config.yaml
n_layer: 11
d_mlp: 2752
init_std_down: 0.00618
final_lr_fraction: 0.0
MLP neurons of a small language model. Each row is named by its layer, matrix (gate and up: input weights; down: output weights) and neuron, and shows model dimensions 80-143. Each number is 200 + 20 x the weight over its row's rms, rounded and kept within 0 to 999. A neuron's up and down rows have the sign that makes its largest values positive.
A block is one neuron, or neurons of one layer that tend to fire together. After each block is what it responds to, as a language model described it from the Wikipedia text at the highest values.

L4.gate1315,188,236,195,201,211,214,197,224,187,191,164,197,217,192,213,242,195,194,199,193,256,213,158,206,211,212,196,209,179,177,183,204,194,186,181,162,188,237,246,191,198,186,213,197,191,217,224,179,217,189,179,202,182,236,205,178,183,240,186,185,186,148,194,199
L4.up1315,239,163,194,219,214,200,237,146,192,186,205,207,200,171,219,220,239,181,219,214,226,205,192,197,205,195,209,204,222,192,261,230,192,194,226,224,216,154,168,225,230,208,210,211,192,208,200,233,194,217,216,180,208,206,211,192,218,201,192,160,216,171,234,193
L4.down1315,203,161,164,183,164,202,190,152,178,184,211,184,214,226,219,202,210,197,215,243,204,233,213,227,198,190,213,197,201,228,180,183,175,220,230,190,161,165,217,237,228,157,171,234,209,185,182,187,205,174,217,207,216,187,212,213,229,180,194,169,206,199,197,215
Responds to: Code, math, table delimiters. Operators and separators inside LaTeX, R code, and wiki tables or lists, such as \left(, R <-, align=, | or ; between fields, and hyphens in ranges.

L8.gate656,168,142,164,213,181,226,210,215,196,224,168,192,208,212,199,200,196,194,211,217,219,192,217,206,176,220,162,201,241,194,203,212,171,236,205,211,173,176,203,197,196,177,178,165,203,190,219,225,152,210,194,203,248,221,203,188,219,187,234,230,207,217,200,207
L8.up656,189,196,218,221,223,217,195,203,189,207,206,211,189,200,178,182,198,212,197,192,206,197,188,214,187,208,180,224,215,200,163,188,172,194,223,176,171,208,198,209,181,212,194,196,222,171,209,204,190,185,219,197,187,210,230,204,222,197,225,220,203,190,189,204
L8.down656,208,187,153,190,192,187,210,218,191,210,179,183,182,192,196,162,189,197,168,246,222,151,221,217,205,213,209,192,202,211,194,210,256,209,182,209,195,193,213,193,192,194,201,203,170,233,194,194,205,205,207,212,181,214,218,211,189,177,208,238,206,166,221,214
L8.gate1522,210,183,197,263,200,202,187,233,234,192,217,210,224,172,187,217,233,221,214,215,203,206,169,176,208,210,177,221,220,214,203,242,197,196,194,168,168,190,206,177,214,176,226,195,218,186,199,196,199,220,196,226,204,171,201,145,194,188,196,199,183,226,186,232
L8.up1522,162,205,207,204,221,233,200,213,179,210,181,188,187,184,217,205,206,215,204,203,204,174,197,220,179,218,209,209,208,176,169,166,215,182,217,206,213,221,165,195,206,201,218,200,208,197,191,199,198,202,206,171,166,223,180,184,205,190,228,238,220,211,186,201
L8.down1522,195,224,142,204,231,178,178,188,195,232,170,208,200,220,204,179,196,214,166,204,181,185,209,169,181,253,175,197,170,188,193,166,203,206,170,198,191,216,182,181,210,218,217,218,207,170,198,187,194,205,183,224,200,178,201,193,180,186,200,225,185,161,223,196
L8.gate2168,209,175,193,173,185,200,202,198,205,238,192,185,203,193,195,228,234,205,196,212,211,181,200,193,185,186,215,175,205,198,197,184,202,212,195,181,242,198,214,188,190,187,185,174,211,192,223,170,174,139,231,170,190,230,167,216,199,214,198,197,220,211,203,242
L8.up2168,203,210,174,154,180,189,199,208,232,202,202,197,176,224,180,186,225,207,181,171,225,171,235,221,196,250,209,196,193,218,204,198,169,193,221,172,195,193,218,193,135,202,182,178,237,218,206,213,207,185,205,166,173,202,249,169,211,182,227,241,208,224,216,217
L8.down2168,187,206,189,238,202,156,201,209,226,190,189,213,204,176,194,157,181,183,210,180,224,199,220,190,205,166,192,182,220,171,194,209,205,179,219,218,206,181,152,197,221,186,184,175,188,197,181,206,206,199,255,166,219,194,214,214,219,204,181,199,220,191,200,162
L8.gate2369,210,214,209,233,174,187,157,207,192,202,156,159,240,197,203,187,208,205,242,196,215,197,176,195,193,184,223,215,197,171,189,210,185,212,187,176,219,144,251,205,184,211,174,208,211,233,209,220,216,193,205,241,198,237,218,193,203,228,182,213,203,204,198,223
L8.up2369,228,192,184,197,165,210,208,215,167,195,202,226,181,174,226,209,203,206,199,213,225,228,175,204,182,169,174,184,215,241,206,180,213,197,191,219,204,202,220,194,228,210,198,203,202,173,154,221,220,169,174,183,213,217,197,203,204,245,200,217,196,176,193,164
L8.down2369,198,227,219,203,178,231,195,224,222,219,190,213,208,209,225,199,199,212,228,219,197,239,195,172,203,220,195,212,208,221,225,223,205,245,238,182,208,154,179,219,209,186,203,228,185,196,191,192,212,228,185,186,222,226,213,178,169,225,196,211,185,229,219,176
Responds to: Name-start word pieces. First word piece of proper names and terms split into several tokens, mostly in sports results tables and lists, e.g. St(ranraer), Lin(field), Rio de Janeiro.

L2.gate1063,182,203,184,200,193,189,197,228,193,215,193,189,199,186,146,189,233,178,181,193,202,228,227,205,215,194,195,212,188,211,226,245,206,206,178,213,218,202,204,204,225,203,194,199,202,167,205,214,183,176,186,192,232,193,210,209,199,149,252,214,191,141,185,178
L2.up1063,189,216,224,229,247,199,223,180,213,198,194,195,186,206,208,184,190,209,167,195,185,168,204,178,185,203,222,176,198,167,193,185,212,224,193,199,202,251,225,211,241,172,176,246,170,209,166,248,189,200,222,204,185,199,180,204,189,177,217,206,221,144,192,248
L2.down1063,171,210,181,202,173,181,196,213,204,230,195,188,206,197,182,208,193,205,210,211,207,215,220,210,170,189,204,187,179,185,200,204,243,193,191,200,214,201,201,167,171,228,194,202,215,209,215,165,235,216,208,171,224,175,200,190,186,202,212,220,200,211,197,182
L2.gate1274,169,223,209,206,211,215,240,192,200,209,236,208,215,220,176,194,249,193,203,200,201,201,181,218,227,225,199,226,173,174,210,212,208,189,238,228,166,215,225,187,190,224,228,204,181,166,185,203,206,205,196,188,172,195,199,225,161,194,236,205,219,185,202,207
L2.up1274,191,206,155,212,222,206,169,222,171,201,217,184,191,231,194,215,190,189,190,209,244,221,208,166,168,212,155,210,172,256,196,176,212,175,206,175,213,164,184,201,209,180,230,175,224,208,200,185,180,197,186,220,216,218,189,229,207,192,216,216,148,217,207,184
L2.down1274,218,188,179,190,204,172,184,175,198,208,204,199,195,212,198,197,216,209,250,180,195,179,207,192,192,230,207,200,195,186,191,168,186,232,174,187,187,198,241,197,205,195,189,170,214,188,173,247,199,210,220,235,187,202,209,164,182,186,234,203,230,205,177,217
L2.gate1624,198,167,204,204,201,184,196,215,200,219,217,187,177,214,212,195,191,219,237,179,195,204,177,207,178,212,190,206,196,216,184,225,184,145,234,223,189,215,196,204,204,179,207,191,194,219,239,213,209,194,176,251,179,223,214,211,208,194,179,205,187,187,194,213
L2.up1624,198,198,199,203,222,232,230,201,156,220,197,217,166,227,185,197,206,230,156,228,238,200,178,203,187,180,204,207,166,183,206,169,199,209,233,214,172,203,207,212,204,171,165,214,206,202,197,227,191,214,203,204,210,214,191,209,181,161,191,213,195,172,186,225
L2.down1624,215,212,207,205,196,207,183,217,205,209,179,219,222,180,160,173,209,160,240,207,155,214,210,185,167,197,187,224,209,176,187,191,185,222,174,154,205,204,189,196,159,194,198,181,208,234,201,199,188,221,213,188,183,184,206,203,201,189,191,177,233,207,195,177
L2.gate2406,204,189,206,194,213,230,178,217,200,228,218,167,224,215,188,201,214,238,212,206,200,198,194,209,163,203,195,214,187,197,204,176,185,201,189,200,184,151,236,234,159,177,219,194,226,230,215,167,231,170,192,181,201,207,199,148,211,209,196,227,188,228,205,179
L2.up2406,203,199,199,160,253,211,193,189,213,180,226,202,223,197,208,148,192,175,222,226,211,185,206,236,235,209,202,189,198,213,237,236,211,201,215,192,151,186,208,197,179,217,188,202,213,201,188,195,188,223,161,216,183,190,209,191,235,185,198,210,241,178,135,186
L2.down2406,232,210,213,201,205,233,191,249,205,197,205,195,182,206,230,197,220,184,191,190,176,151,219,213,231,226,173,188,168,186,244,173,219,204,201,178,166,218,208,189,213,188,220,192,199,178,185,214,197,235,234,226,221,223,205,188,198,180,206,187,210,216,181,210
Responds to: Name-opening abbreviations. First piece of multi-token place or proper names, often abbreviations such as St (St. Johns, Streets), D (D.C.), San, de, SD Worx, frequently in tables.

L8.gate1875,186,225,182,191,181,193,182,184,224,212,161,243,214,236,202,209,224,197,221,195,185,211,180,162,193,176,202,205,222,189,204,222,178,189,210,166,206,215,192,210,190,204,202,188,180,153,196,199,202,190,194,178,192,207,214,192,205,173,221,221,196,196,192,190
L8.up1875,223,166,202,196,226,176,206,205,186,195,232,207,200,188,220,214,206,219,200,176,206,236,196,200,188,205,195,212,200,206,179,218,225,209,199,214,207,180,203,182,219,213,174,154,194,218,191,224,272,194,156,204,220,234,168,178,203,209,237,216,210,221,239,243
L8.down1875,208,196,193,178,194,200,210,189,198,222,155,195,221,207,201,223,204,182,178,217,194,219,223,206,209,196,191,187,198,180,196,201,188,181,213,178,218,225,172,185,170,189,180,189,204,160,178,204,210,195,198,199,182,202,190,199,183,184,169,189,197,192,202,208
L8.gate1941,221,195,221,207,222,185,217,221,215,217,194,192,234,185,202,220,201,230,210,181,178,202,206,195,212,198,234,230,175,217,203,200,203,199,206,186,192,187,208,204,196,176,190,198,214,197,179,224,192,217,204,177,215,242,235,181,201,186,211,211,226,217,188,184
L8.up1941,200,182,213,193,211,193,198,199,210,203,184,195,209,193,206,190,164,213,181,221,197,228,207,233,191,183,184,186,188,204,177,239,209,189,206,175,192,204,209,164,212,168,201,160,183,189,171,214,253,212,206,212,187,220,192,182,213,226,227,218,208,262,214,173
L8.down1941,223,184,191,210,205,196,212,194,190,192,197,195,193,194,209,204,208,195,206,202,212,181,229,206,184,230,210,213,200,183,207,189,243,195,186,212,187,219,204,198,172,173,173,199,212,204,202,199,215,205,209,208,199,201,208,208,218,215,197,195,198,190,188,213
L8.gate2013,189,176,174,203,193,208,197,163,191,192,228,207,227,213,195,226,191,210,190,208,206,183,174,182,204,223,200,199,217,171,206,197,231,230,222,176,145,194,218,238,204,195,193,186,208,231,187,192,201,200,170,223,167,201,198,186,202,206,226,181,196,217,223,198
L8.up2013,182,232,206,185,213,186,195,187,196,205,198,229,181,220,200,209,190,168,220,150,198,206,174,215,193,154,210,227,179,188,187,207,221,194,193,223,205,208,196,227,235,200,193,205,176,201,174,189,217,191,177,214,169,179,224,193,175,190,179,210,174,196,196,228
L8.down2013,195,194,187,199,186,192,185,171,202,209,207,197,219,199,211,251,195,211,180,199,200,246,191,181,195,209,188,184,190,264,204,225,183,186,190,189,221,215,193,183,191,210,190,210,200,195,185,209,196,211,244,204,215,204,199,176,195,177,192,171,186,211,199,180
L8.gate2703,197,208,188,216,206,197,201,193,167,154,189,235,228,199,220,213,204,246,171,216,212,193,204,240,235,180,197,196,207,198,208,214,217,147,170,167,176,216,192,156,191,196,203,174,221,193,177,201,187,193,187,195,191,197,147,196,200,217,219,185,197,207,199,182
L8.up2703,204,162,201,166,191,194,222,212,188,250,154,189,215,188,196,219,191,245,196,191,191,195,171,201,197,201,211,187,182,213,208,192,193,192,237,188,217,220,153,192,171,188,203,173,169,220,223,159,202,186,231,192,179,218,133,254,226,228,200,204,195,220,178,196
L8.down2703,218,195,194,171,191,215,179,201,206,156,212,212,200,166,213,188,199,204,179,184,200,184,215,215,200,178,191,189,215,192,201,235,190,206,192,200,207,189,214,208,204,183,192,214,190,204,200,230,222,222,214,227,200,197,208,210,205,180,198,188,228,211,200,198
Responds to: Mid-word proper-name pieces. Early and middle subword pieces inside unfamiliar proper names, mostly surnames in lists and tables, such as Ton(elli), B(rice)ño, Juzys(z)yn, Rem(us).

L2.gate433,226,194,212,201,143,211,185,224,202,205,199,235,187,173,236,221,185,259,209,213,205,171,163,183,216,191,217,182,207,201,189,226,198,177,217,200,202,200,229,252,195,149,201,192,194,201,222,185,201,169,216,201,157,202,224,186,218,184,186,209,173,190,207,249
L2.up433,229,166,199,191,207,222,189,222,205,198,213,224,204,227,204,182,194,199,210,187,218,206,175,199,214,205,237,163,195,219,209,234,206,168,179,186,194,180,203,179,190,196,185,171,189,220,235,171,240,179,183,184,203,167,172,194,180,181,171,221,202,188,225,193
L2.down433,200,199,215,211,222,215,221,174,172,211,200,213,217,203,182,201,175,188,190,206,180,263,160,196,215,211,180,201,199,194,175,208,192,205,214,190,159,213,183,187,207,202,197,200,191,189,245,194,180,224,209,181,189,205,228,189,214,198,202,220,188,197,180,199
L2.gate590,202,169,203,199,189,187,223,174,204,164,242,211,174,194,191,236,212,205,200,223,222,171,214,227,208,219,181,193,229,199,197,198,220,206,186,209,202,217,192,213,211,200,235,163,188,167,200,182,204,202,232,191,224,214,213,215,211,226,214,207,219,231,200,194
L2.up590,185,178,220,185,223,213,179,171,200,201,207,147,230,169,173,200,220,216,173,203,200,223,178,197,237,201,219,208,225,228,210,189,193,185,190,201,199,216,229,172,187,186,197,215,202,171,176,198,190,189,236,195,230,215,225,201,198,201,184,243,183,205,224,208
L2.down590,204,169,187,209,248,191,196,199,199,167,194,203,210,213,179,212,222,207,222,206,220,208,209,214,192,223,205,184,196,218,193,205,249,188,198,206,196,232,182,212,184,180,224,134,204,202,228,187,217,197,213,214,176,214,176,213,196,193,202,221,222,172,214,217
L2.gate1062,220,200,180,248,182,162,208,222,206,186,163,180,196,239,208,214,192,220,173,205,214,177,221,203,179,166,224,213,178,190,163,193,190,209,161,192,201,208,211,205,178,175,204,191,170,210,209,186,176,182,231,173,208,212,166,162,205,211,204,219,205,174,218,198
L2.up1062,211,221,197,251,232,172,199,198,205,188,218,198,194,195,209,203,207,201,170,194,180,191,178,194,207,219,215,200,226,168,191,227,209,191,197,191,202,211,195,226,169,213,204,220,175,175,199,165,187,188,190,215,222,191,170,200,193,187,185,195,185,191,216,219
L2.down1062,195,214,215,177,191,206,197,224,181,191,151,192,226,226,186,195,212,226,189,184,175,243,156,215,216,196,174,212,209,218,165,242,212,180,171,172,176,220,224,220,173,196,217,184,209,188,208,194,215,219,214,229,206,181,208,183,193,216,233,191,219,215,200,218
L2.gate1217,230,174,188,164,204,230,194,204,187,192,201,194,221,233,204,224,212,209,215,201,208,199,180,246,193,203,169,218,207,192,169,230,234,172,199,198,176,221,218,175,158,209,231,186,209,198,168,182,205,211,234,181,209,222,204,187,218,210,220,210,208,193,195,206
L2.up1217,217,206,215,203,201,195,192,222,202,170,187,211,194,184,166,199,197,185,180,184,185,195,213,175,212,190,184,215,209,152,178,200,197,206,200,165,185,182,217,171,181,186,218,173,190,216,200,215,205,179,224,189,265,219,210,218,198,209,160,185,211,193,188,194
L2.down1217,185,208,184,207,195,194,179,206,207,175,185,196,205,177,192,219,184,205,212,206,181,200,210,217,208,208,166,212,180,197,199,218,140,183,192,188,209,212,212,163,193,206,208,212,198,224,200,215,202,232,209,199,195,203,209,202,207,220,220,231,183,200,170,218
Responds to: Name-initial word pieces. First word piece of capitalized proper names, mostly people or places, in tables, lists and credits, e.g. Ben(jamin), Brad(field), Ut(ina); also year-start digits like 202.

L4.gate2722,225,206,187,197,198,156,201,196,207,186,226,178,214,191,199,215,199,208,215,200,228,219,197,219,192,188,147,232,194,186,186,199,171,195,229,206,195,212,172,191,161,206,184,182,235,169,235,255,232,155,198,208,231,218,213,212,176,210,227,251,180,204,226,196
L4.up2722,191,189,198,244,221,202,218,182,214,206,194,185,169,185,225,213,186,213,182,184,227,192,195,173,196,183,210,198,214,240,205,165,212,179,201,205,192,200,198,175,203,204,187,208,141,173,190,212,180,165,216,203,219,190,193,191,189,181,197,202,213,183,198,161
L4.down2722,190,228,205,188,206,189,213,207,182,212,219,230,221,182,184,191,157,180,201,159,202,253,223,188,196,193,183,185,178,194,179,204,202,214,197,141,194,212,200,188,173,225,184,196,190,177,215,197,207,210,204,214,203,157,179,214,194,208,206,218,172,198,192,196
Responds to: Surname first fragment. First word piece of a multi-token surname or proper name, right after a first name or list punctuation, e.g. Bres(lin), Kir(chler), El(well), Ol(bia).

L2.gate215,235,229,138,203,206,213,199,224,205,170,193,190,204,198,244,186,221,214,230,198,184,166,194,216,240,208,195,186,203,201,222,196,200,200,215,219,198,201,257,217,183,192,209,210,224,174,181,211,234,223,200,196,170,201,215,198,187,203,198,197,165,229,224,178
L2.up215,195,175,196,213,232,215,193,184,192,229,179,219,153,179,198,204,167,207,201,181,212,239,220,227,198,188,189,168,197,206,208,216,175,213,175,221,201,210,185,199,206,195,192,207,179,202,201,216,218,179,174,177,207,186,241,172,211,241,215,218,214,174,189,198
L2.down215,188,214,177,178,240,222,179,216,180,173,228,210,202,220,242,212,215,209,202,191,198,163,170,196,227,176,224,182,244,215,204,161,211,221,202,220,198,199,225,235,206,199,217,208,202,184,192,227,204,234,221,203,190,201,194,192,186,180,218,174,186,181,196,175
L2.gate298,188,214,197,223,213,174,208,189,236,215,181,169,204,214,206,199,195,202,220,206,181,199,134,216,220,189,224,217,218,165,234,208,188,204,174,211,216,211,187,215,186,213,198,213,233,185,209,243,203,175,224,217,203,185,227,191,199,228,180,217,200,203,219,200
L2.up298,208,190,177,237,202,198,182,188,170,156,189,217,169,236,254,192,187,171,212,233,191,169,229,209,185,218,197,214,183,183,159,177,208,203,219,220,217,209,199,207,226,218,183,233,198,213,204,200,180,234,162,193,170,210,231,179,197,184,181,225,170,243,174,202
L2.down298,189,165,199,198,214,216,207,213,215,215,187,220,195,176,198,178,172,217,197,179,182,191,196,214,179,170,187,183,206,230,182,178,146,194,181,180,207,218,230,204,214,230,194,178,193,191,191,181,160,199,216,190,179,222,223,216,239,203,195,181,192,236,182,205
L2.gate2375,198,217,201,193,226,184,183,185,235,207,194,207,184,185,200,203,225,197,168,178,222,168,211,190,209,216,152,235,188,207,200,212,206,224,197,221,223,238,200,236,183,197,198,248,187,197,216,189,212,205,226,210,220,177,185,192,189,210,188,196,200,207,192,157
L2.up2375,232,215,164,171,177,189,191,214,208,221,167,213,197,219,229,202,206,206,173,217,193,169,215,224,194,209,214,182,213,174,202,212,188,198,202,201,206,185,202,194,199,162,181,265,207,193,247,214,239,209,212,195,187,214,204,186,224,194,196,188,218,206,245,218
L2.down2375,188,215,215,187,200,251,166,159,243,199,243,246,191,206,224,215,208,194,205,184,214,181,230,205,199,226,191,204,218,216,197,187,174,224,197,174,172,213,216,222,187,233,211,196,234,208,178,191,228,206,224,225,209,183,207,215,207,191,200,205,206,221,234,201
L2.gate2399,205,181,188,206,207,227,193,188,212,192,187,220,180,213,188,231,229,175,185,211,206,177,225,211,203,192,215,236,200,226,194,225,198,226,197,197,208,211,223,190,184,215,173,205,222,204,212,181,201,235,185,215,212,184,211,216,191,208,197,188,192,160,180,204
L2.up2399,217,231,241,185,227,204,163,191,201,195,228,201,195,222,191,155,174,223,164,174,193,211,222,194,215,233,195,225,215,190,228,249,184,174,224,229,208,216,186,192,209,235,201,186,200,193,187,221,205,187,228,206,205,193,239,205,218,187,186,182,191,191,236,196
L2.down2399,184,200,186,174,191,242,190,194,194,191,221,198,202,208,239,200,241,198,151,227,189,198,226,211,192,212,207,206,213,199,192,192,184,220,166,208,209,210,211,161,219,212,190,207,161,209,190,169,197,212,225,178,173,225,217,229,166,192,210,203,183,203,214,195
Responds to: Word-completing suffix pieces. Final word pieces that complete a split multi-token word, strongest in chemistry and biochemistry terms (trifluor-ide, morph-oline, endopeptid-ase, immunoglob-ulin, H2-O), also names and possessives (Svet-lana, Chauc-er's, medi-ators).